{"n_kv_head": 2, "norm": "rmsnorm", "norm_place": "peri", "init_std_o": 0.00639, "init_std_up": 0.0312, "lr": 0.000968, "lr_mult_up": 0.929, "schedule": "wsd", "decay_fraction": 0.937, "decay_shape": "linear", "batch_tokens": 16384, "seq_len": 384}
MLP neurons of a small language model. Each row is named by its layer, matrix (gate and up: input weights; down: output weights) and neuron, and shows model dimensions 0-191. Each number is 500 + 50 x the weight over its row's rms, rounded and kept within 0 to 999. Numbers have three digits each. A neuron's up and down rows have the sign that makes its largest values positive.
After each neuron's rows, "fires before" lists the tokens most often just after its 100 highest values on Wikipedia text that the model never trained on.

L7.gate547:455464487536427451563517473562542469429561464553524528468393575539545443500483507481525454458494563534514488542490372532557555494445469530541483450545522505493498405506482508552471534553560490415440493514487553522526495498530404559479442418584482557557552517504551483502534541567525443453527552520478563425515560564595487539509514463465502553529515590466430402531550541534414541475525474477549395452523395531487483490542563512410542520420524528545460388579544533523498467480530491503441513506587594509438542525526494532551545503464544581645469643495472498519466456537549482440
L7.up547:502418467530496477484512532531511566554456515540478524516566546412508532444457538523466586520503481504486483471474514477506554447449539380468500471471392536447437582481426488502484493374591495425429472499513519525465497500505483523492566481461480533556492498457523428509530469535526577481444514461494542601529604457454481539517466462462415500556530485509554526405441555520493440512512581395491476483509421499508460408529555448493484556472585598516533530441470502396455487442536559485461408506508506544439447521571445520554511484496492510540507611516396434471513582460520593443
L7.down547:407445455452453516516580514596454519582464555535432557520497561488570533504438459590538508507395513504574442511447545546568548452475523466578470495524554496554456452527553498471452463493405485516434414443567461487458409500453503520528472481570452627409465459591579537571598533576456436538548468525569525485451482590450480614428508467572533499554576584541495557504474604559532494463561477481484438421635508414561498577542600497504554511540529441491537451469479510496548532506507455590486576434542544512433531415508464533466518429551486507478578516590471522524504538455481442438
fires before: "1", "0", "2", "3", "5"

L7.gate28:542479513468441521541594463454455521536441523568542618464477486499568459500538459393486465374486504523418489503534432463464585528449447522446364525597482428496435454486516545524537513545516515484481462507392567391514421472489533451490519484497505452449513490500599551450578558475500542510503489522511579420535476477596501496492467566500494503511489543565494441494518522508393561578490455515554481566517413486546468416451574562466619591528451586431531497462485497420466435551541555613485570486498536484432564498434430541523576487501488439565462545473412470437438589481490495499
L7.up28:510453533463504531508499518542478486450444474505403419466541504451521540410453564444496487471509426469447437519507487576523499536574450475581460511501507565384412477594430425462513372510619499533431516476401487412556525491540470460476490623450465444488449508430483477556597478438556597521445397549595522483420533506527484514553540544442477533496594518487469557530470596554533513449530486535614526437506475524586436495455594539485486429525393444440529441432564527410545482448505460512494368559577457463531550529513556489560471537494507513494573521505522420446510466502498551512
L7.down28:480472497504447478490463412490402525522521500553420493543562543490465575392513421447498483466471478550441451487452471518493608431529446481438410496544505557495501503559540462516506414567522587471449485508441550534516508531522506450495448524577523434500495438425596526479506571435519545464429382553536482401410451447549423556389481571428494555520521527516481512561413500462424586492540407546464472561521469544442426423480537546402511433580458427505472653504487550479426499525533457623461557556467548397455526519539508407537582518449536516477526475525449491476446550522444463541
fires before: " |", ".", "t", "ti"

L8.gate54:496470510559484540475472456528437559535507570496407502444510541412413532520564413511502533495481505445599401455485492535514471496485492526483432500536401474414480549486548519526491512482511440536539489561539500460516541553500491499449577464575450372485435496528540562460552413494484596458486434520602496492461486468506345472493477476581492627573659511453503471437463488518570569501454440466568487444469502482480502524461495554542485514491520620495517538503571456556465476558512559535544438520545610533434580529475469566479469440466431489502411516480502520526457578524448558495
L8.up54:492433505513599535428546546447524475453532519450539516529434494603468540549518520401413557549502471580474510542507487515426535515627501530457510541509552377413482441593470565520515565524457560589500455476471499486490523564396502531517545498519494466570566476485463457522394459443532520493586486546456440467473528485512490460555471496518520403499518563488438503438501616495492512495444388541604474438562517517504508526550460504527459447488573551487513508464463423552506503468383507417537519423505512494511590451572543572570570438492529595488425524536460524508486520502406555417
L8.down54:485473494523479553457547575472480478451437447427534558473480460582419479424451496456477522440601424452407540535461448541491520486600517518532514552520492538522485504579555537475533512513581596563473487417424403378501535538492514499450462579424432538470529579509456451608454516522589434517430466465451505535528473541500582431455462543574508455527451564515526512477443467498470504499495454513493612568525449456508545551518482436506481518472535474428456477480427620530513600491475455527538551435564453489551509446575502439408470565552456571597545495545439452560506543494513421512
fires before: "=", " =", "y"

L7.gate528:495429435524515409545487499586554457524522541545501543544520549426491396590446568467514502508441470630441570472531560460548476480525492506452476544554458519463507518383511477524455453549520483530651533537531535460526456527497459535438450434571478425441475460548449448498485490459427500481432516493547553513514573553535397432554468527444450577615547473480557489455515445557414496551550518495491516417493519475532494423552456580449523458552506527575503542468551425495445507507511553521450563487493458504504447450409500515515534582557524555427609504526466536452400464546511440456
L7.up528:445540475483502568506549478549468540511480526507553482441604503451441466487459537509557511489468472534522518593428534517519397494470552472552440558512483483509474504492497520384564546427567404521440486581502601528477602527449516416555433616496506544612506574563496481650462566584514489477521444561486435549523467555408467508483592508583442528485492579563467424570435479518493591547430461547454399402534509469526480534477493526451436476566484474497558472403575496431462561493525479452602507513398468481484542477563483519486576417414466457452547454487430482508548570457556535475
L7.down528:532479540512492514468457456524500544570486467603504437459490511476412529472537578485609482476531410358534469581525454482527526544414501554480424527460462413553412478516455473448424524497526525504527423524421463487440462483521566489542522548468489545498557526511576595537529472567498422432552478580520434522471399585536455538493607543469385408464608568582495420444569470428542577531439451512501440531504472441560520541560521531444501594519536503495501479482566518405478457466501443582587468495565502556413512510508475486467558536477527503505451552559490473526519489526490561546
fires before: ",", ".", "s", " and", " of", ";"

L6.gate460:468538574393522431558461526552536487533500490485425485510504423462539500519423413446449382452511439486492437488441474457524484502484436430473493554534534523579468503498505439419455475542575477475528430494447468479512405482439542486539579450582420513567531461511474549488490486483456508483476489553568567441529533575634507462520545540519547379465549470528481530492495454340470526479488524508584433526441518607419517499508525428525517524537539551545458496515435521470564563455499552490565515549536629382529502468374548569550505576473470540453494493478439361453515513462478503521
L6.up460:529524480503512638525514515502510526548507400503464534444553434466473418525414502489430440480479447485422474532490482499494493477489386553517451501480447417485466561527558391503418554446460489593437565525448559476490513510473440392525561483482435561541500503558535548488506511448505529456470512433446497537511496540427500449535430474540383574441545495514483459440573496502425502579593569486433514499543489587501474458481467472606457484413498479432472485508483461486499374502551446455602534545464498553483583516484393401517567439589474562399457505514491493445567568504424476479
L6.down460:470459487565473507544514530598556515545406513549556522467507436490500507482652488479573456574592539493470507516411472428529465601512466480432478441546487502536506461454535403443514535558534507470410487482523537483408447488487462440420519567399562438546519588467536589601464558439496488569487446517543509502552520494528461479429431404498443550444507441551494426580507479516471359508428509496463543437471487490424483428520476567469523506492467500518478558506524505482385471568458562501576478601585512539523552504455510504568550515495387470592481493571505529565507501569576536588
fires before: "on", "ve", ")", "ona", "ons"

L6.gate93:586470399526465455471489458501488500539552531514547595491529482480519545398536444481452507491448534516521467409454527468537482507523548486445549583569539540590549444529500492432557448567572512474551491509505571455499494455526458493594444559535409462512497509487511497619581480534444504482544499489479562478556474497527488411488591470490415479521451515489565485538538461573432464474449468415670495480543494542457577461407432516485563498593458461556528546561570508433326448523588528511467405459386462495511495479533552446487551436571431554592520499496462504518525460496404494400
L6.up93:483458576452467463501515473482555439616422504558406430406441472533461555528494488528388458507598462498507425419452477502464461566535524436508407495517463520520502531411433528481573430513632477450512478549540504524529400524490496464497570497421463437555543527473497440545490545492539485456543452502522578518555449490465518469479491528528591457499497406521421484505463512605503505511533520542435502509602556495572434564550603500484468552493545473425413538585430595568533438447576443511497518455534618526555554537498514573546492491524510617583451511568509498513380442512447445501
L6.down93:477470455488444489505511437561657471505521487531555509518385509465477496498593494461486518554485524500537393472578375460568425501558458502465467459529490515500425512560558471481443383478531532421530465625417516468496498463446449504524523490437558505466469494406512461525525530622515513444531426470588440463491503519579481439474532437509464575517416432558430609481529534444622544572592564553477551536561525510497468492535524610553476567531536625540524464507516463485461515431460435386594484486556500536417478538497463569477503549468497517562523439498433510479472486463460465477
fires before: " the", " them", " these", "s"

L7.gate129:539463516541455519491526422556569576606547528512508469424468481468413392506455516546460564510576445600452544458564529485471441589571554497536475456563442473459511545473446511453474544521593441433576454395554442481478495507483363471520580485447502479539509488539488567472497428537497447455563530471520448469538448520542482466614560539515451422592482450454488506433429576476498414551515507491529454467455492491478494527513564542507533509540510480573510460471456477492558634464536590461420488497486470510410503640520509472521541451490581598407517555492484476507562451446497484495
L7.up129:570470451519507488493535427579535444540502402498585544436503490503491490560478558552427474462421452549471588501521514542479500518507471424455508446511549489524581531485428487556635513465499469429417478495451539513412409456539532481659463388549395514489458432530486505433512564561517546496563455521520503584379502499405542502523485505505495456504468446476463461428558591468459512534482533424584496452488545410534528533545538478479500531511506511543570455549383468451517422524468425539571602498442510512541500535489621460513439487562510531490512499603570534606530403496451472464
L7.down129:460525486386579493526529509487593495493516544537490498591480416540486550479464514485539468519550539447476496418509437433627429449503432550476546429520513453396540484558475510498552478574536462437473514554524523481515467520589503527595528491413512523424503447439565437561521481490499488599482434504517516513560483471579656492405454454479513482468476551447490472478578456535532452604472359554464521611482574535488505487548519407565504529517547513487483464483534589427422447508542495443501389535504495545489449530371494454497544578535370495484518547419479571471521510460484575435
fires before: "0", "1", "2", "il", "ivo"

L7.gate549:478468529412487453406590520534488573470441485509477462535465450546439508526516495548555483564510523471444483511614534517571502424506434528520505489570542473492522512538527466497570572525465541528557421593410580431557516478579600563532525545527494488419509540508388449566468593420491416490522455596570471497513545477469494518417457415474459543567578539547391429481487424504530435448496448516436433628440470406550526530489496520554529443521500546474443562454547507544485597487513459586536475536449456487480517537541438546445471484462502532582467506419440448462454554477464446538
L7.up549:580500509461495505520527491541459532456489502480516535460455537489480491495574472475585499589492448491499475496524565529416622434473489556532573503500459561535459466486541500479409563462509567502443433430522516539581528438575530499523440484525587445445538491551453446527526447490481421526508470476535347527570443424547452594447473545485585478433427498482439489468510435538480432466493351525522478584494493480438452586556525496511402485434453489549482490515466441508473489563469550522520575567584549499599555536484518548491473457429469487507485523517408524610501634479489476579
L7.down549:487516461560536554622476468464508425451596446600415518414567485523493550469477533516430571490528501508439538578450446524539470607504503570538467585490514510413485498565477500479538369562489469526511546470451452504490444530427533576416517450505447609559457533418542500521474480513473515531593538433480560477568478350529529484484545496463461568544446385538544457506492534450539510567482453492584565354497525576473478519514527488410517463493487504508473522453489419546474557548507428497492418482501461474511547501456518514551435561533506465504572551555533514454421444420540537473
fires before: "{", "j", ")", " |", "i", " &"

L6.gate344:517505495578560537455490449466512520456499500426443542485522428552458474433478545390428486519558576496582463479583515416445485606583510446504444428533455564539584551548585505526482518592555548488464456555528568505388378452513513474487485453439572455564468449490527462508496495558490401555556521570517511402527518453439499466610520481548473615514500519466536503547420524487513461544474504427543386495462411470411488502498530502636584454430457478486515422526550526516502573588496575454457513566445598498466526480422539534487550590431488456536467516511548535463446406506435478431
L6.up344:470403503441476460483448528432458483483511522553467515540460380456524557456482562612402532501500507413420482417526475594512447569602570438467436503562425484473393462504541519585580547521519610474483516506491446448607485499524517566425433479482437477447499541500429513470577493454561460532551506477526496486481471487453466503514422540449436508487485580450470598523448492498488538556515438487522566460633557495452503526490535452534511550482449514342491500467516416586551467462443542514462431488427486433559635458530448516548402560517498520478472458474521388510552590473507413427
L6.down344:523581470424427454467480485534559451431483572554535533518459585437480474484563553467517507461465460457634442515420541447514540522502634509631521515490538534669527556623429496519466566536503528546503571477529461572523438527544507487505458472489491537500532518522552518521483492559499345521485500489511551531527565539460537580613459580463463526526459501474601493538550503523506456488597515555423473438419497555573507541582512494525602523479462432503523473486454563486457494550369490497511405495563430578444473512493459470509477454457413499549462588498482588442526442493539608520
fires before: "0", "1", "2", "3", "4"

L3.gate284:460512549583486539437501530512469476427392532464454423490511471475482451509518533485538527613563515408574471425514483585562488551471423460439482425400586546540545543610493438530508614450432511472473443480429502448567506420470492546492461536479578484475545452433486484470434507510589479516473473506427417480555501525513506481629488508577519477456486435583489465438467439474504539527475566469486513544478521503525479551549547416571521558479434355524473498482586524545508561497363437441542463522474539504440527585526507375492572540451562484574456564498561442503504524550488427446
L3.up284:383414584529483480480446574545479499522397459530431497363524572416530480433534496555556474567561476498509511482452482433594417544491552510578427479498523492485358607533608488483534466459504535503411486543462417472515463545517501561537468566532519613538478477539510419455487491499461591502451505522431564519544505491527407521518517500557550519578537517489487528526487516651494499402437624529546455504470518452492462468484514475533498475562547562488532470459518493490558490480531403563476514507543470550465435465471576492438448519495484549538515440427400540455495485449487526445
L3.down284:553583421459546515481576468485553512566586579512594497580427448548478507592437476501471496471432472467431523529539511540414506463558464442416557545503529514541575381409410534530513492487469416466497458479480598507472499499493488423483562444422480390518529430459461556574526499528607414469520505485518407503421547553440622440474527475421462472369462486546571530511498491379513514520498463495445539521517396549509522528465502568451521584494510417572490509527502457479503470517476599474530537480492460474585556544525389555539571515477499491537495547534562516543493568595532493547
fires before: " |", "1", "um", "0", "3"

L6.gate401:515468535490517457509596505496493483497489491503501608492413480539468579474529397479470520474533490501515512549513434510499486466580463536568491550508488565518488484435499490443544450498501468469515529503450382472555579441447516616591462400488513510513438499472545518444498409433432546439433623512431589463443487497607502414510526553464535528507442473542501445497577482528514575484501507531646536440534436428448536437510515579573534493520377451411412510517500401503533447461451567473583465623580466557518445567486542502503439481489460554563538555465523468458419439387504500467
L6.up401:512510479541520514544526436472426541516410455471502489454529492482451475510510493486515402466565507548451490546519384564509438461595515483445556430549454476415489414559539523540452395451524505572448575509537472553473535427524617484436571517508548524454620469469572462517541412489497526484475529506534493473498445448436519570440549524535490506506486568492492557528511514492478493504513533592588585500502498503487415478529482542445484546478552594411635513575608542528513429576474499505534514535413500523458443519517518444398542480559540597420546544514530518489472512514577641532
L6.down401:490484496469448476470491539561466533483508517533598500519565595507469490491515486588473398465505496483547422439491479511506520417541539540528474494546554538551473537404437543443578574550513533474531569474435531562506429540505502476483534541387461484490399547388431533522483568537573441434487597427494474512490538499548489519450470512553470544374504464483462487454444633586597450456485539510446417416569389547462513568508555523555476489511447528485436437427495529537484515605527585559473416560457434536398516466534436476535548447493441603536465532531437565548506482472460475474
fires before: "1", "0", "2", "3", "4"

L8.gate118:541464497443481560463519516495582451373399598548530452523489485485457537542461505522550488481483525525441494480477468410442490485533396490531522467563505509487562499417468430531536479499529436531539485585452520468390512567505491452425546499593407410427400463516526439484464552433532522467436438484426438566453489521526441377481413520485432504533555522548526471493543489507543531397513559590530409440517528429449470612438564570473511535508513457507489429428489467540495480569524527532436452420423461508458549486463514476525454506511493581407464523443469421456460531429442531433
L8.up118:386408469499523488485463513457481472442450474532540497528502536419500521547563446554527515623409413480439567535537447559410502467472550424472495453536497492436530544466544531486412493419520568519569488490513543411522531450468527473415449449514594420577417541560601494565553491406570492456486437564496424466431556514453481420499462438409459494560528558517423523579526531502483520445470492524399505455538509593577445463566538588532489441494472520420422594460516542533592488560482415470594471515462519473473398485436436487503469415562541516476535437502514577459429467527406550544
L8.down118:493506456431520445586581429434414571504531537451490470452475540553451510579474514551508554477453461488464465556485476474487541486459542586516500402472542505573563539508424528488455466550550557521561416542455442415455533520446466537446428509475520533581496570519524578503503557577510537479448484477527506566564657542488515549568467519604403581445494493564419434495516559509510426560479539522467491469476500446521538472459549454553471528461483519562477442494590428400565491484473535498501617534485442522397450551424486452543597454496493538502386565441462474560513473466510528533
fires before: ","

L8.gate318:507451538492587483538537540484454444416481539517461517458474447619531506461535463507518437509405493569416395427444463458487552516486559378551556543548591585489442370506515517467442421469510438536548534499480490496470504542541464545549531473563472491513513592586554533614423521576439542406512565534473475473525533438495567561500415421386582535491574510453440480521578494502489429472459452522462453484459451503506534427535480516427529500460548560532466448462483482595528458482531467448536492460473545449503560416488458531425500432401606567426519486525379493492500568494500467495
L8.up318:469413535520581583468443461498505509475495526569534491502501502583586515508442507472450449477450492620470521494440413534449577528602544517495536470538442454425399488574583516471399423479471549568563551571491444568487496486486547508506489516418484433445484601496512473523504541511409596581537426465506528532479497467507520510528490515511525566438516474519504469402511508479544478569586468564485516425527545515562479444499488580549445544509471475536555601500629397505454546508505558526507441584555473431540439507585508488523545442483529526501399544458597483540495426490497470506
L8.down318:498473524475475524435415497480476481450439488469444516457493459546520595479442463542420512551507513512448407528522488513492553533500660502549559561456509490561410459637533437445516529456475468465571469499552490438506464543498447493457560460483527503489488599421489496548531409492489530547588412587463565510579471641525531516472423426472496482510573454423439413491440487529464439551481465499485440486510459413433531442556470516519528520472497578415499544504503561489530524464533534502498483453532431513563544451441532517535567425489510465511595496515526468500545650577538559535
fires before: ")"

L8.gate223:474473493576562437545540522521558480532572527509491484553456534421431565553525473548497351447505593433502513498530424464588524569444440428507409433614431498407574518496528519421626416563610464505542545551518510446525439522506513511498474515490448403467431548579545569562529500518469523488448552541468510518455513479521518438530574502442448523509459585448516501424597475441504489581438464489491522454472505490459515474486538464528542543590534542435423539547445524451657583498500518506512515463546451437559585426480491604518488463448533504548505482573442460490526543441409508482
L8.up223:489466453527446556556494530506498449506619547460424430398476550477526553476611503536504487501505461527527531576549541573588545523462491407535464493528504508569542540618502603487447562552533480457497497488575469546482497502478540434459479604533548579533500514498541439423494481500544562432565516528500361554416584552486526487484602618423575449592548406556503441479469454520438480495556478475501511495446466508495506530535598466448439532498478545528485465543476504497517563487509544451542516465429609384533485489479512487481561503483579470415564495568543489482641511467517524530
L8.down223:483399513542534609464457490441404551526528447479496569530504553516495535450512534494510565529433437511579514519506619524501543532547425496561559481480607509461486570525455510555521574541478467471531510592543510693441535355485517414554465536503562620550557538470619398497552484451521553447544474505493455524489515507544488522466461507445592471491533473502516468548439492431498480469553475520556428492479501548481601481585439596408466414530482479485527604516636507524533504425505620494475430518448574484453496511543522430495458536524497556472549420536589524447552502483441479509
fires before: "-"

L8.gate78:498468515479508471509458401605488489492463535575529556461454451545504539523430496541493571427485512530448440434436515444463551505497586488459505460533399505507475467473395520507548669432502539546456505479531582452413455515543459455504454429503533480583425510467580442541512587484451581525410543515506560465562491482597521404412451487540468561547588492491508603526505516448541474439452557494440434469533477420516472494519362478457451506509484419489520539453463518494500474517464555529463466558450436539535566408502546459532511566512447485471538446512614485534606520467562405449
L8.up78:515591399518411546485542563461509485380473538481572459551517519520416396488483467485550503546581533475484531526415450553530394572493567589480488486536436476507480454604459543503538513470420528539537423544558476522457495524575441515490546451560541525517492409553488493452480540541485416466438493534554471600439547488533550417502574521525509497531574469446421470526544523573515503522492494556521505405497459631574477488397569560506527473503499585510524446436389531586443493448515493562610546513482530507451450477418433508445573485615425537426524526562474520513448480448461501542
L8.down78:550484552425569481459541440502541625565618458523446490365420467430456572476594540547552655459455451519506522390469532437468586479501523492502581522590531546466453562506493488470473470497559439462554471480485562470435447514563365440432511519529482496447454528522507464480563445523582551529484496536498426587475429521546496499476491525499485562505485493501468560507470445459605342480497482447418619453472487459488511483528495454439570533553524422531449472574499449413518571447471533523465462455407475591505482554545511531481547485551469509463511449499494505496513473542558468442
fires before: ","

L8.gate536:448420441507461526501542468633489545529603457527609424463413463516507444512507486451483600523516456530498491563502482495542519496473518526505450434567499484481479500463560451532449551424562463482570437452445503497471608575469485487529530508384467493475539480630505492516542448516522493430533519520513430451508523514547590427514438512494385539541527504422555547430523424507420598565536474574520410403412410481493427488535589558543516530474527462388405482428469525495508466516533514476545416558515436526467552517422473500493490415549583475526522583453472543486466577377499577470
L8.up536:500528523464464473508495449430452500508532478472491521616491561457525490533518509469436523553516497531562450505499523518465643560424500570544466465464586573496463534448503441487477564506531490472538477433343536508533536548449532525532435403454582497567525497438492509426486400555538477544500571496509500484582544460562575429451506511574457533515407581448439507540490589424450504426497549503473473524486524523476455417554419544451494516486513472447440555500485418543475477521521458523515479476627446598436440529499501563420491426434466518500496505384487554573397549520489543634
L8.down536:517575563412596483506522466483504435554512495574433437531562470524527566459465535522464517525391509413539502490514564420518623531514446598497538576598529529462478464475552435471590490447441486564466540419463500545517444548494446495525433461527539452521471535532592493577428434473498474426462448445481494494546523514511543544349521491496471545435544559496499495518469584438446480455522495486441470614579492527591554541461434521499511534577459450524538498525521441491488451541448618481493498418482461534548505488447552559447440453435454498534514515457503464413488497531477472455
fires before: ".", "4", "8", "′"

L3.gate456:456527488447535510544500478506495505531503443529454527596588491573543510430503528459385609462541462507392530529517452457385520501413501477462539474547490474616477659489515522523437558551595487482518524593559615489571431450503522287345576542533545495511547514554603510535505430450433526393499523557546512389524556554495456487555499502447480591531474445474601515564500425525496419505478511407533552459465529519502515480487508540472517545569469530504453452512497475445455546525440566522422570496461527513477503529487517480520517444495561590481482452531457513502452523483466507613
L3.up456:449505522491583572472550492448604459530588422513421545554597500454379489471412482436506488490462430445506502411529480575374513486522463526497506509510548514559503598454559530456543483558487432561511489560492486514439483434531407464516585477529477518469486472516470471487544478459499494491416549477526481497483458475471475579525564503552459561452390512500451583504586499483509465561504425430515520549481518626536458436549447482436507521492570611536458459441589454541479398530494443578463547398607573534508530457514509409587572584457472564529440501596445538560486423547442523481
L3.down456:439518449390532508526527535430570494573470567438465458589494534495508518543427616568510549494505455596532493465442541563404459493485523530491496528510493525541464617464533556444542532546454516577470565537464548581505475447426587473396485525486515545543493532393544492512476414547459522452532508544468567383626465462477501496548456556552581466426514523547495477508512503527500402557540535407525532517520497490469549520476476489499476508508538543584441547573440574486496532475541516628518461388547478541536467422519515432568351444445469555579578485452546494508411407438531550538
fires before: "\n", "\n\n", "="

L7.gate545:381478457512421529477527456515490528492420508487545583587497560438475458356521492548462423511455462533445481525554434479538461524544492482565461446529486487531549464531492499583434487467498494452484422440561540538389466501504508483551492503466485530479456609463538362471525471515483564496476527403476514421479421567440446394440498465466475565504591538522460462492470466544605488476533504616490586459457459416524518448498502539399530485589490566519521513561533464415492491427533512590514540493553472572438469448396558485543537505506496525455498442461511535502538510478513553507
L7.up545:621512469415513552454504477508456459488609420495458543552575494488492480557438378533537521499591529487572491541532525557473458483504516434570438520549517460494512471513478545528528420506553468545487456495585557538600387368616574368534555525479503519472528471485522441485563538535521406529442483441570491587504517579486520429552531543443492505430535484535462521579531483485479579488530490500552467390583479555455467553449555532473499448484465563499525485587507497447564412448468451605535527605386402565460563527548560530586460423455535574557539391531484526509464394493464591387
L7.down545:473542570499486537419580444521589458405500525487513498533514501503562460423504437577418456426497564542521442496541527463468577454412504566433407433577501514489553577524449478492511526428619557504428499490425546469455463551533495429476473543499558551564481531573399493563533554471480495503485518582512421525451452538555496505478503565518503532470527417494507520539407430519438479495553472423497474545499425562501422528498540544534523544542437419455497391538507443573463540497511585330494475461515491458412488462394521419403527444388483486481466526412373457492472491499538517482
fires before: "s"

L6.gate321:455526435445450541452505511540487487564481402410501571486390521490455432525483540558497520400535572487509478445518503491493449452529520516454507476462437550475531459405497558540540476523541503466467451539489480533478487627497463494454380411569552476469527568473474493526506493537450512418654557488457489559465462536522509528566552412546527582563418561463632468463507590554440580505472518408491638537543469430465540478455432444548473558428521451449496457513538488490502479500482521572496581545528392544449491557517602469509426468500471493536513602542556526511454538553481578497
L6.up321:528482462479502479513504525574543488438536491527494542606512562432501439442475500498517515474503495477493485481522477446465457464603570554546430533459468553497470471517412528524497386460556520540507484458429536554493457477479591397524512446349507505595509573529452537578485478427579528463524518425515553591545480500531459547514445584414516538552475560501565423497490486451525525435461577421518603481533449562390511546530620510496393534516541509519494496485515492433473569477521448564559543470602520621454534567414515549555450552482572495552446578511478464592413479464484580460
L6.down321:488501493554473484387375471531566489507465527549479473458441449561529523585510596474465462563569580602389462447550433519547516541393419485445520446460492549508508517447523552481537514504525540529488574547553455493501579525553504503516401528508491504445519488465535511414530545490465523532503536515440552423426388481551454492517423357474415523537514502529415567363504551524461464518510518575487508477506579466586440479490474499457481465394483482425557490489462504599469453542549515442467517581445533545494487488533520513454497565550413507533506547529444548453557535576514487510
fires before: " States", " of", " Kingdom", "s"

L3.gate11:519619536567425457480537477470563427486623429420528555480420493523523563484474520479566590508468414462590498531576424533477520547438471440519469488487443505605630478543519514489538504491473532525531475587528509566472500500532515504625556431428559550602475466568523526544471517507549554438574572435503476537600435545471474522396485430514543494441488482459461424515512541448563463502420569517475497459471476464446553512507461422487523515516413412481543428526581510507505549543475429467566506472496470532469446499523551499547512524503426428602534468427479533509477505525518461586
L3.up11:428549454425564475451477466609377523553580577491554504412465516584596461530504528522487420567548465507489537539498465429640542561457507549471338525521473531425461585531530549563538539587418562440465477475555455516533541506519491509530527504518405549592519480443468505490514548506509480436507426483418520552539551457516478439490494480516494422574475589458508530458470496501519525556494439446529518501558472575476536503479569517507466512523525576480461543460527472431458484515490490542456548450496515512556433588507499497422448538558542469431563473564470439525528430600466509453
L3.down11:511508512621523510513597477457648471544526475513408371565488500458482496537553422492542494450434487528540510487484493494453503401472537504526606465444586599522531444492507497487525402365557455538530475530512511488446514489488521508501468451559532480421511522611517568479480458463478518581409615532493492438425417476481567535543611493495494521430425521523448446439520567477510419527451500476473505511445476486567544488567493513433512461447488444556563426444497460532513563397527512530514405505445500501449540507530542552532519442491433538460511501505464612492464458465476490525
fires before: "2", "N", "W", "E", "32"

L7.gate399:553384408497544508524544470460521539471555556561555489522484469511513381532398460417482478509509502559455513507517521480500462526591486574513492500487491447485505557413468563472471479470535477499604447478448502561389511518529555423496487522533517492511552558518447449512510500486538506478474522427498440504503485455453346437573474380497570493474375554507565479396576531505517529528528459575596433478438488511387452429558571513565504446550530455491405571450517391606404514489432506602426512482457463545452574408497461595525523463500472478485581563514555431410486475466468478490
L7.up399:531420537470537465499482455493578535574536466455497461531525506499469581529570468433419500434579538533438449457566475480462564588596536443547413488475481498506523464517442459540559471443578558540549542470502445549412425524433456492478479449503544479486465447549524539519444491476484476434590522458424484548528540513513463424443493428492503472476482484470511541544500550447562499567443456518477510498504474489489426348493440488490496475445495517521480453470509420454379589487496628557531384528456506484536525554463495583427474554464439496594454586492568504456508469593555550486
L7.down399:451460485509562524555535372433461423475458522495495441474479484546499515563490558497537451519481497512457536501435478522560562520541480489532585512514531478467446443642477441515549404545409473512480508515458420553487548547535391485442572443453510538557492483483535504488528396519509578504501542460496619542554471525497546518472477514477515571495471533457475574454609412501490426561483549444447568585543491479486501416544531481579378517481529551456495450506550539566451449517484463510549520552461463459503483456548393535523611535524456571535568528518444554526493443503511475496
fires before: " |", "."

L3.gate464:564530452486531393591630418509588590474582441468513550464454476571490479516508547495431421460558471526489502608505442551517535482476536550509438536570411442483413411494505513573526516570523507453537453547475580462534534506567500554592436463565460442469594560513454517480514461456512494530585544519451479569497483525477478368485547516523538509545591556485628579450545473494416540583504439603508475451496518491496523439474489533585578517454523511525394484536521563445484440474516515496498454543377546450607527492461543625477492480441471483465439502493592537422472503543473540506
L3.up464:547515539564490466545565490498521560454569452405551469371478497490542479523495619529569519525534437517568539612499393539583526511461492502536464466513531510548430500538474520539498538459502447367443543492515489566516538486541510504593513471473500483448540514489432488523505452388533504532549460438448544547528466429552573398418434526575559443534476508490525525427439451439502417590476456577505404479460484549502478497532443523539522575507530423549481496401485526489477504406446449412574453585398540509543392457499503549461501434472509539506455546467533461398443477596434520520
L3.down464:538485503622516557503458599557451485509599508479512488455406547479505467493488552566554590545438486544567560484483441513463488530575515472533525526546577583603507535528441535442512485436483438552497561525582453526431474452474482489475505513492551525449516475434512457544531505398520376505571482441506483472475501428537529567458445493493511555472394456547484413473527474537528385424498529459442491509526503512479547549512554540602498514491499406561522542437454450553470568518499464464569547518584466512476443496501444436492484450538475527504404543511459513525480394525542518475
fires before: "N", "ks", "W", "E", "36"